{"num_hidden_layers": 11, "hidden_size": 256, "num_attention_heads": 4, "num_key_value_heads": 4, "head_dim": 64, "intermediate_size": 704, "vocab_size": 8192, "hidden_act": "swiglu", "norm": "layernorm", "norm_place": "pre", "norm_eps": 1e-05, "positions": "learned", "qk_norm": true, "attn_scale": 0.125, "bias": "all", "tie_word_embeddings": true, "parallel_block": false, "init": "normal", "init_std_qkv": 0.0343, "init_std_o": 0.0426, "init_std_up": 0.0491, "init_std_down": 0.0491, "optimizer": "muon_variant", "learning_rate": 0.00981, "beta1": 0.95, "weight_decay": 0.0, "lr_head": 0.00795, "max_grad_norm": 0.5, "warmup_steps": 67, "schedule": "wsd", "decay_fraction": 1.0, "decay_shape": "cos", "final_lr_fraction": 0.0, "batch_tokens": 32768, "max_seq_len": 1024, "doc_mask": true, "z_loss": 1e-05, "train_tokens": 245700000, "max_steps": 7499, "dataset": "wikipedia_en"}
MLP neurons of a small language model. Each row is named by its layer, matrix (down: output weights) and neuron, and shows model dimensions 48-111. Each number is 50 + 12 x the weight over its row's rms, rounded and kept within 0 to 99. A neuron's up and down rows have the sign that makes its largest values positive.
A block is one neuron, or neurons of one layer that tend to fire together. After each block is what it responds to, as a language model described it from the Wikipedia text at the highest values.

L6.down237:54 55 42 42 54 47 35 52 37 64 39 58 31 40 52 49 29 66 41 69 44 37 57 47 49 36 69 76 43 61 66 38 52 40 55 55 53 67 40 48 64 42 43 57 58 33 64 60 36 43 65 47 48 42 58 29 42 61 42 40 41 62 21 39
L6.down451:43 49 43 52 48 51 57 47 46 38 52 49 63 65 52 29 58 46 37 31 42 50 51 68 54 57 39 42 47 41 50 34 66 61 59 57 58 58 66 47 44 69 33 42 38 55 42 53 69 44 46 29 53 53 38 50 34 52 47 22 38 40 47 33
L6.down476:60 55 45 46 52 41 72 45 56 65 44 48 33 58 65 41 42 39 52 57 33 48 66 67 33 42 59 48 44 58 51 46 74 56 30 51 43 58 42 52 66 52 25 71 47 37 46 47 44 27 49 43 52 31 56 29 32 39 40 51 56 38 46 46
L6.down597:36 48 59 43 70 46 46 48 46 40 66 52 44 44 56 54 61 31 42 38 36 41 34 55 69 55 44 74 44 57 28 62 62 73 41 41 43 20 33 22 51 48 62 35 36 51 74 50 61 52 53 47 65 55 32 65 47 55 39 75 67 49 59 55
Responds to: Middle of set phrases. Inner pieces of fixed phrases and split words, mostly degree titles and placings: "of" in Bachelor of Fine Arts, "place" in 2nd place, "ade" in academic.

L3.down186:47 54 59 44 80 48 37 65 40 46 61 57 47 51 48 31 35 61 58 47 52 60 51 41 55 48 60 63 71 28 54 34 29 42 37 66 35 59 40 41 71 48 47 59 40 65 48 64 27 46 40 47 33 53 59 62 37 52 53 53 56 53 44 40
L3.down408:56 60 66 38 35 41 48 42 63 63 51 73 60 52 59 52 68 79 10 72 59 56 39 53 76 41 44 55 49 48 48 26 57 50 65 47 29 55 43 46 48 55 32 26 50 59 27 55 53 54 43 54 21 43 54 42 53 50 39 40 38 53 52 54
L3.down603:30 40 46 45 61 39 38 35 66 37 65 49 51 38 40 43 45 59 42 56 43 44 62 41 47 35 45 59 32 67 50 62 44 49 50 55 56 81 52 54 47 42 55 50 23 51 67 52 58 58 53 43 50 49 43 51 16 50 34 41 67 46 68 50
L3.down688:54 48 25 36 51 12 54 58 63 52 31 46 45 46 54 55 56 68 42 42 52 42 47 62 37 40 44 52 42 61 55 56 34 43 36 45 57 60 48 39 56 59 20 29 40 57 45 49 44 48 49 34 52 29 52 58 47 61 71 36 57 33 22 75
Responds to: Family nouns after possessives. Kinship nouns right after his, her or a name's in biographies (mother, wife, husband, maternal); more weakly, the or at naming a venue or school.

L8.down287:36 40 58 60 53 52 51 65 61 65 48 38 57 32 41 51 43 70 52 32 30 58 38 34 45 45 62 39 55 62 51 59 57 67 60 49 38 62 46 41 68 39 52 38 43 73 45 45 62 54 33 57 28 40 54 67 56 60 53 50 42 49 51 67
Responds to: Leading digits of numbers. First digit token of a number, often a small integer, in statistics tables after pipes or in measurements, e.g. area of 1.57, 6.48, 1,000.

L8.down420:59 71 35 55 50 46 65 51 32 42 55 56 49 50 67 56 68 41 53 40 58 48 61 39 59 62 51 39 42 19 47 75 56 66 50 50 64 50 46 52 65 46 63 51 38 62 42 46 60 52 66 43 49 56 35 64 60 60 46 62 39 43 65 63
Responds to: Coordinating conjunction "and". Coordinators, mostly "and" but also "&" and "or", that join paired nouns or adjectives, as in "social and pastoral", "Film & Video", "derailment or collision".

L6.down153:33 68 43 55 45 62 51 54 63 56 46 51 73 37 52 50 67 57 54 64 49 63 47 46 56 49 47 52 49 45 57 55 74 45 49 33 46 54 57 46 67 48 46 39 45 39 79 39 42 71 30 69 50 58 64 49 62 57 55 30 58 30 44 52
L6.down308:71 43 55 58 42 70 49 47 37 29 62 49 20 49 55 50 56 52 47 66 32 58 35 48 58 64 60 68 64 43 29 67 26 49 52 40 52 35 53 49 57 38 40 44 63 63 56 60 50 54 55 43 58 38 44 25 48 51 51 52 56 42 30 49
L6.down420:51 54 53 41 66 56 40 29 72 46 64 62 60 59 49 47 48 75 60 62 64 32 38 23 33 65 70 23 41 42 36 69 37 36 41 46 42 45 60 46 44 67 42 70 46 41 55 51 49 45 61 39 52 60 45 40 57 66 53 25 53 23 52 45
L6.down502:44 48 60 60 41 42 57 50 75 73 50 51 35 56 50 63 46 54 43 61 43 59 38 29 37 56 58 60 41 37 58 36 47 53 54 33 29 55 44 33 37 51 41 53 56 53 34 38 70 41 60 59 45 52 42 60 68 64 28 32 58 51 46 76
Responds to: Noun-completing word pieces. Word-internal or final pieces that finish a noun, such as plural -s/-ies, ti in excavation, lit in facility; also nouns after possessives (offices, role, successor) and table cell pipes.

L3.down99:56 45 40 51 55 51 44 35 67 45 39 59 52 63 32 29 69 63 40 51 73 52 71 33 58 47 40 41 54 53 36 51 35 50 51 51 46 38 23 59 50 41 41 49 45 31 59 62 36 47 37 40 73 53 68 70 69 61 59 28 51 29 58 38
L3.down250:39 54 61 44 57 46 50 57 45 43 41 63 37 54 34 54 46 68 40 59 59 43 74 42 61 68 75 24 24 75 50 49 58 53 57 45 55 49 46 42 53 37 38 45 76 57 42 53 39 52 49 42 60 56 37 62 50 28 78 71 37 42 50 34
L3.down546:47 28 44 52 39 39 59 54 51 54 44 29 63 63 57 67 46 64 45 52 49 55 49 48 58 42 34 44 66 38 40 54 48 58 58 54 38 70 37 40 74 56 37 65 52 36 58 48 43 35 62 49 68 42 65 31 58 43 71 45 84 44 46 41
L3.down669:65 54 45 59 55 32 51 28 50 60 39 56 42 60 32 46 45 52 47 45 71 56 51 41 38 55 38 57 41 60 59 60 45 32 60 49 29 61 40 69 52 44 58 38 56 33 56 56 50 76 61 54 80 64 47 30 57 47 61 44 38 61 74 30
Responds to: Verb inflection suffixes. Suffix pieces like -ed, -d, -ing split off a main verb's stem in narrative prose, as in travel|led, crash|ed, produ|cing, rule|d; occasionally also the word right after the subject.

L8.down25:58 62 41 60 39 44 44 67 51 74 27 49 53 56 28 57 72 68 46 38 42 48 47 37 51 51 53 67 47 53 52 58 31 48 46 57 47 32 30 36 76 78 47 39 52 29 43 56 39 37 45 38 48 44 61 40 52 47 48 27 57 51 45 42
Responds to: Education biography predictions. Function words and verbs in biographical education passages, where a degree or field of study comes next, as in "where he obtained a", "She studied", "obtained his".

L3.down148:77 37 54 61 56 47 51 40 32 33 44 43 44 40 53 50 55 35 53 40 23 40 21 54 43 66 45 69 40 52 56 39 60 55 74 44 53 54 47 36 64 59 58 59 51 52 39 38 70 55 53 66 55 49 42 40 51 48 38 60 52 49 55 41
L3.down416:51 33 50 50 56 69 39 66 57 29 42 50 54 67 37 47 37 58 52 73 48 51 50 31 43 58 83 32 55 54 45 57 56 66 69 55 52 46 46 36 57 47 50 53 43 44 47 45 41 49 37 70 45 58 63 56 42 21 67 63 42 86 67 52
L3.down443:59 48 48 46 47 55 32 41 25 57 38 37 19 44 66 33 38 55 33 38 59 50 40 49 62 55 47 52 42 27 59 64 42 64 75 62 62 85 53 59 82 43 31 57 69 42 35 54 52 41 67 54 72 64 60 37 53 55 44 53 47 51 32 33
L3.down529:59 41 53 55 82 44 46 45 37 66 52 39 54 48 64 60 40 35 44 51 51 42 55 41 44 64 45 50 42 33 65 37 44 50 55 49 48 20 51 40 54 56 65 43 25 53 50 41 41 55 60 44 63 66 62 52 40 54 55 50 56 43 35 66
Responds to: Biographical predicate verbs. Main verbs right after a person subject in biographies, especially was/has been/named before a role or honor, e.g. was named, has been, served.

L6.down164:53 38 51 46 53 57 39 59 22 52 61 68 54 55 30 67 30 69 30 19 61 39 50 60 61 53 30 51 61 58 61 42 62 51 63 39 40 47 52 63 54 60 67 39 38 59 49 51 59 50 48 55 48 47 47 14 37 47 49 60 44 35 59 47
L6.down557:60 43 52 50 27 53 48 39 20 56 50 66 30 43 68 46 42 56 47 63 67 44 50 33 41 72 45 66 61 67 66 65 61 44 34 59 43 40 30 56 67 67 49 47 31 49 80 50 39 33 39 59 60 53 55 54 49 62 57 64 65 47 52 51
L6.down566:51 52 50 60 59 43 56 46 50 45 49 42 66 47 41 50 51 62 45 60 62 46 51 58 47 59 32 42 40 52 57 40 34 53 58 49 39 41 24 23 68 53 73 52 28 25 43 45 29 49 58 47 60 73 43 44 58 70 48 53 55 66 40 28
L6.down668:48 39 70 69 40 32 60 38 43 43 58 58 70 52 26 54 28 70 63 49 46 61 40 61 52 56 51 60 55 67 53 41 48 50 58 56 46 53 69 26 66 48 60 59 39 49 46 28 57 24 41 62 66 72 48 56 51 59 46 61 65 49 60 64
Responds to: Section heading closers. The first "=" signs closing a wiki-style section heading, right after its title, as in "==Career=", "===Early life=", "== Publications =".

L3.down118:60 58 55 50 35 62 61 62 31 67 38 84 54 48 34 52 47 79 54 29 42 53 45 48 54 60 38 38 60 41 62 56 42 60 63 29 41 42 39 62 44 44 55 50 50 41 56 57 41 75 41 60 51 32 59 49 43 36 50 53 31 51 51 55
L3.down166:49 45 77 68 48 58 51 64 70 76 56 55 50 41 41 19 69 48 34 53 24 36 27 55 57 58 43 31 60 38 42 52 68 59 35 39 25 45 44 37 24 81 46 66 68 47 69 56 44 56 46 60 58 72 39 51 59 53 47 43 54 53 61 34
L3.down271:32 71 67 84 35 53 69 64 39 44 34 61 45 57 22 29 60 46 71 42 42 51 61 69 42 68 58 55 61 55 32 47 48 38 48 47 46 62 42 45 49 38 35 35 32 42 54 47 49 42 33 46 69 53 42 44 66 25 31 66 59 55 65 57
L3.down452:40 48 59 52 29 47 50 49 37 66 56 53 59 42 55 38 58 76 61 59 66 63 64 47 66 58 34 56 56 62 65 36 53 52 36 45 27 41 54 53 79 37 26 19 39 45 55 41 37 38 51 51 51 51 47 38 72 43 45 60 44 42 34 47
Responds to: List-item and numeric markers. Bullet dashes and small numbers opening a line or table cell (track listings, "1." items, table rows), plus day numbers after months, scores like 6–3, and ordinals.

L6.down13:34 65 49 39 46 40 58 48 47 60 56 49 54 34 62 30 52 55 49 40 36 40 60 59 47 54 62 63 22 39 39 62 41 43 59 45 56 37 55 67 55 35 59 60 51 49 64 31 31 37 51 42 51 43 54 71 53 69 40 57 42 57 37 53
L6.down95:59 24 52 35 61 62 56 51 51 39 43 44 51 65 57 61 46 68 32 79 58 82 50 47 56 57 55 37 33 41 54 57 54 50 47 76 62 45 25 44 60 56 53 58 75 52 44 25 56 44 60 55 60 61 50 46 61 57 62 48 45 23 64 51
L6.down317:71 36 44 55 50 49 52 62 59 40 20 56 45 48 32 43 68 58 45 55 45 37 50 40 45 73 51 49 56 52 47 48 73 49 51 51 57 53 52 37 63 53 40 65 42 53 78 31 22 50 59 25 33 47 62 48 61 51 50 39 68 40 30 53
L6.down447:44 47 52 45 51 65 36 51 51 56 47 64 50 52 44 42 39 41 42 40 39 62 55 55 75 45 35 28 52 41 51 29 40 65 37 37 41 42 11 54 50 62 46 54 65 65 49 48 40 50 45 51 58 49 40 50 43 48 65 63 58 56 35 66
Responds to: Role-introducing "as". Function words like as, the, of right before a role or position, mainly "played as a striker", "served as mayor", "tenure as".

L3.down23:59 46 53 60 54 50 43 48 51 56 61 51 68 67 31 32 43 40 49 47 49 82 37 48 69 72 51 60 54 54 45 62 35 55 45 65 44 73 49 27 50 44 41 41 56 71 61 48 64 60 38 39 41 62 24 55 38 31 56 38 48 52 54 32
L3.down185:46 51 71 62 57 49 40 27 46 48 49 67 73 72 31 49 37 73 59 59 35 50 66 46 45 50 57 49 52 39 61 44 48 34 48 42 34 57 64 61 33 31 41 70 61 31 50 69 30 42 57 52 48 54 65 69 46 65 50 42 55 41 54 48
L3.down261:46 47 66 64 49 57 42 50 57 48 65 35 62 66 37 61 91 54 39 71 48 66 46 55 55 50 18 26 41 51 45 60 53 50 36 35 62 51 32 75 38 54 53 60 58 49 39 55 59 54 36 42 53 31 35 48 61 36 43 48 52 19 44 30
L3.down405:63 38 67 71 67 45 71 38 48 46 36 78 47 62 54 41 55 45 41 57 66 61 38 56 66 71 47 41 19 63 72 43 43 44 41 61 38 63 59 44 66 63 42 57 63 41 38 31 44 63 46 46 34 39 55 36 51 63 60 47 51 49 70 34
Responds to: Partitive "of" after quantifiers. The word "of" right after quantity or part nouns, as in "a number of", "one of", "a total of", "the majority of"; sometimes nouns like member, place.

L8.down462:65 38 44 57 23 39 36 59 29 60 64 40 47 42 63 82 56 63 47 32 57 45 48 53 50 52 47 52 48 41 51 57 27 51 45 51 58 62 51 56 43 59 38 45 58 38 43 71 46 49 38 75 48 76 55 42 54 34 48 47 70 38 43 37
Responds to: Abstract noun endings. Final piece of abstract nouns that are usually followed by of/in, in general prose, e.g. interest, increase, portrayal, role; also section-heading word endings.

L8.down430:49 42 62 49 53 44 53 48 46 36 40 36 45 29 58 59 33 63 60 59 43 33 57 66 64 37 49 47 36 60 48 54 45 66 59 50 65 34 68 58 62 64 59 26 36 40 55 73 50 60 34 33 54 61 38 41 40 55 67 60 63 44 62 45
Responds to: Word completions and quantifier "of". Mainly the "of" in "all of whom" or "some of which", plus endings of predicate words like warned, problematic, unhappy, afraid, and some name starts.

L6.down76:61 58 51 47 63 52 29 45 44 48 51 75 55 56 56 17 39 57 52 67 47 58 71 47 46 44 73 45 65 40 61 36 51 38 57 60 39 30 63 54 59 58 63 60 53 32 58 44 34 70 48 64 58 49 39 57 50 55 42 47 34 36 68 67
L6.down277:48 42 47 44 65 65 59 44 54 31 48 85 38 32 70 72 45 45 62 79 55 36 46 55 72 72 60 35 47 67 42 44 67 74 49 39 46 42 70 49 59 58 42 69 67 74 48 53 50 56 47 31 41 61 52 56 46 37 64 30 52 35 60 49
L6.down488:52 54 45 49 56 63 53 49 49 40 56 47 55 59 28 56 50 38 49 45 38 49 40 47 47 64 60 34 69 53 40 33 41 66 50 32 39 69 50 57 47 64 43 60 43 66 53 58 73 66 44 35 46 51 44 48 43 49 47 51 29 58 44 36
L6.down586:38 54 30 57 39 74 42 65 39 43 78 52 50 36 36 58 37 34 56 69 30 48 53 60 39 71 46 52 44 65 47 42 44 57 54 46 48 59 84 26 46 72 63 37 39 52 42 49 42 58 56 33 50 50 40 58 50 48 51 36 54 53 29 44
Responds to: Coordinating and after conjunct. The word and (sometimes a comma, &, or or) placed right after the first item of a pair or list, as in news accounts and books, produced and written, Law & Order.

L8.down43:64 66 41 46 43 39 43 54 25 61 45 36 55 39 68 53 30 56 48 52 43 48 41 57 36 47 45 52 51 35 58 41 36 67 39 33 39 44 49 65 49 59 69 68 69 52 78 28 60 47 49 41 47 79 53 61 58 61 43 50 43 48 14 43
Responds to: Upcoming date or era. Tokens just before a year or historical period, like in, the, between, opening parenthesis, and year-prefix pieces 18 or 19, mostly in history sections.

L3.down53:42 54 67 40 60 80 32 46 44 50 44 24 49 51 61 53 46 47 65 35 51 40 43 56 41 53 65 47 49 48 52 51 40 59 56 48 60 41 55 27 76 30 61 45 51 35 42 56 55 46 53 51 39 50 60 55 45 78 58 44 71 49 71 39
L3.down136:38 32 43 64 62 75 45 50 36 56 49 37 37 67 65 46 34 39 57 57 47 50 47 42 53 67 28 48 39 34 57 46 41 33 58 71 41 48 63 53 51 42 65 61 62 49 52 53 46 62 61 74 51 52 49 69 51 36 49 44 37 41 60 51
L3.down447:53 54 64 54 54 30 51 55 35 54 58 66 47 25 51 40 56 36 43 51 42 66 67 62 53 48 50 43 18 58 51 41 55 48 48 41 30 58 25 51 36 63 59 42 37 54 47 56 50 60 44 66 40 54 34 78 63 50 32 63 28 65 38 44
L3.down557:43 49 49 57 44 63 41 39 56 96 68 58 66 31 57 65 46 59 43 52 52 54 54 43 49 66 41 54 39 49 58 53 54 44 50 67 34 48 45 49 67 49 77 59 48 55 36 41 46 53 55 62 35 48 38 51 42 51 28 46 43 40 67 51
Responds to: List-final "and". The "and" before the last item in a list of nouns or verbs, e.g. "friends and associates", "producer, and screenwriter"; weaker on scattered colons and word pieces.

L8.down573:35 52 69 73 44 60 56 37 29 52 65 69 63 58 61 57 32 35 50 44 37 53 51 38 57 58 49 51 34 54 51 62 55 45 40 44 38 73 45 31 43 29 61 54 74 24 57 23 51 46 50 64 46 34 57 50 48 54 57 35 52 31 47 53
Responds to: Closing heading equals signs. The first closing = sign right after a wiki section heading's title, as in ==Death=, ===Singles=, ==Track listing=.

L6.down23:51 38 50 40 38 62 46 46 36 53 41 61 42 40 45 42 49 68 56 53 61 55 53 45 54 40 42 31 40 50 85 52 40 70 38 61 73 40 52 53 24 31 53 26 49 57 42 53 61 54 51 33 39 58 45 61 68 52 42 52 59 40 50 58
L6.down159:52 54 72 54 41 65 33 54 61 36 65 47 39 44 49 64 47 36 50 42 79 58 52 45 45 34 70 42 49 49 50 31 54 68 28 53 42 55 43 41 33 60 60 31 62 36 34 56 50 34 71 35 47 59 32 46 58 31 56 53 59 50 47 30
L6.down176:53 43 57 56 35 56 24 52 56 40 53 33 37 45 64 50 45 69 53 39 39 19 59 56 54 56 47 34 52 56 48 32 56 55 61 49 39 50 48 57 60 38 65 43 65 52 46 42 48 39 63 46 45 55 39 27 51 31 33 36 36 38 36 58
L6.down269:44 26 47 52 46 59 38 50 44 49 38 56 66 47 37 58 55 35 50 54 81 43 47 54 50 44 36 44 54 39 56 74 58 34 53 52 45 58 54 33 54 52 41 44 51 59 60 38 37 55 50 56 43 53 54 46 67 47 73 44 62 49 86 35
Responds to: Verb-completing suffixes and particles. Fires on the last piece that completes a verb in narrative prose, such as inflection endings or the particle after it: "try|ing", "reject|s", "convince|d", "carrying out", "called for".

L6.down305:55 47 43 51 62 43 51 65 41 48 41 58 75 51 67 45 49 64 56 68 43 45 43 45 43 42 46 55 19 49 64 46 48 35 32 35 36 38 52 46 49 69 56 52 56 50 60 31 39 54 56 41 53 47 42 53 60 38 28 54 50 63 65 58
L6.down442:66 46 66 48 71 55 47 58 47 72 45 52 27 54 59 33 48 64 53 65 44 61 46 45 43 37 53 55 38 67 34 51 44 56 45 61 50 21 33 32 24 53 51 64 53 60 28 55 48 60 54 49 39 40 53 50 58 29 30 70 35 40 49 57
L6.down490:64 63 62 45 64 42 49 54 40 56 46 62 52 39 56 50 49 53 42 44 58 59 55 67 53 38 56 52 44 39 53 35 39 59 21 48 52 79 32 17 60 50 39 62 50 60 50 62 43 62 65 26 49 42 52 45 53 23 39 75 53 48 40 48
L6.down573:59 48 51 47 52 10 46 56 47 55 39 55 44 51 50 55 48 51 57 43 59 60 45 63 47 45 29 62 42 41 68 22 63 70 40 45 57 45 66 65 78 58 40 49 56 53 13 70 46 61 52 36 43 61 59 51 49 58 52 56 21 40 54 46
Responds to: Leading numerals and quantifiers. Numerals, often the first digit of a longer number, starting a count, score, measurement or table cell, e.g. 1–4, 60 schools, 1,800 m; also quantity words such as first, only, fourth, each.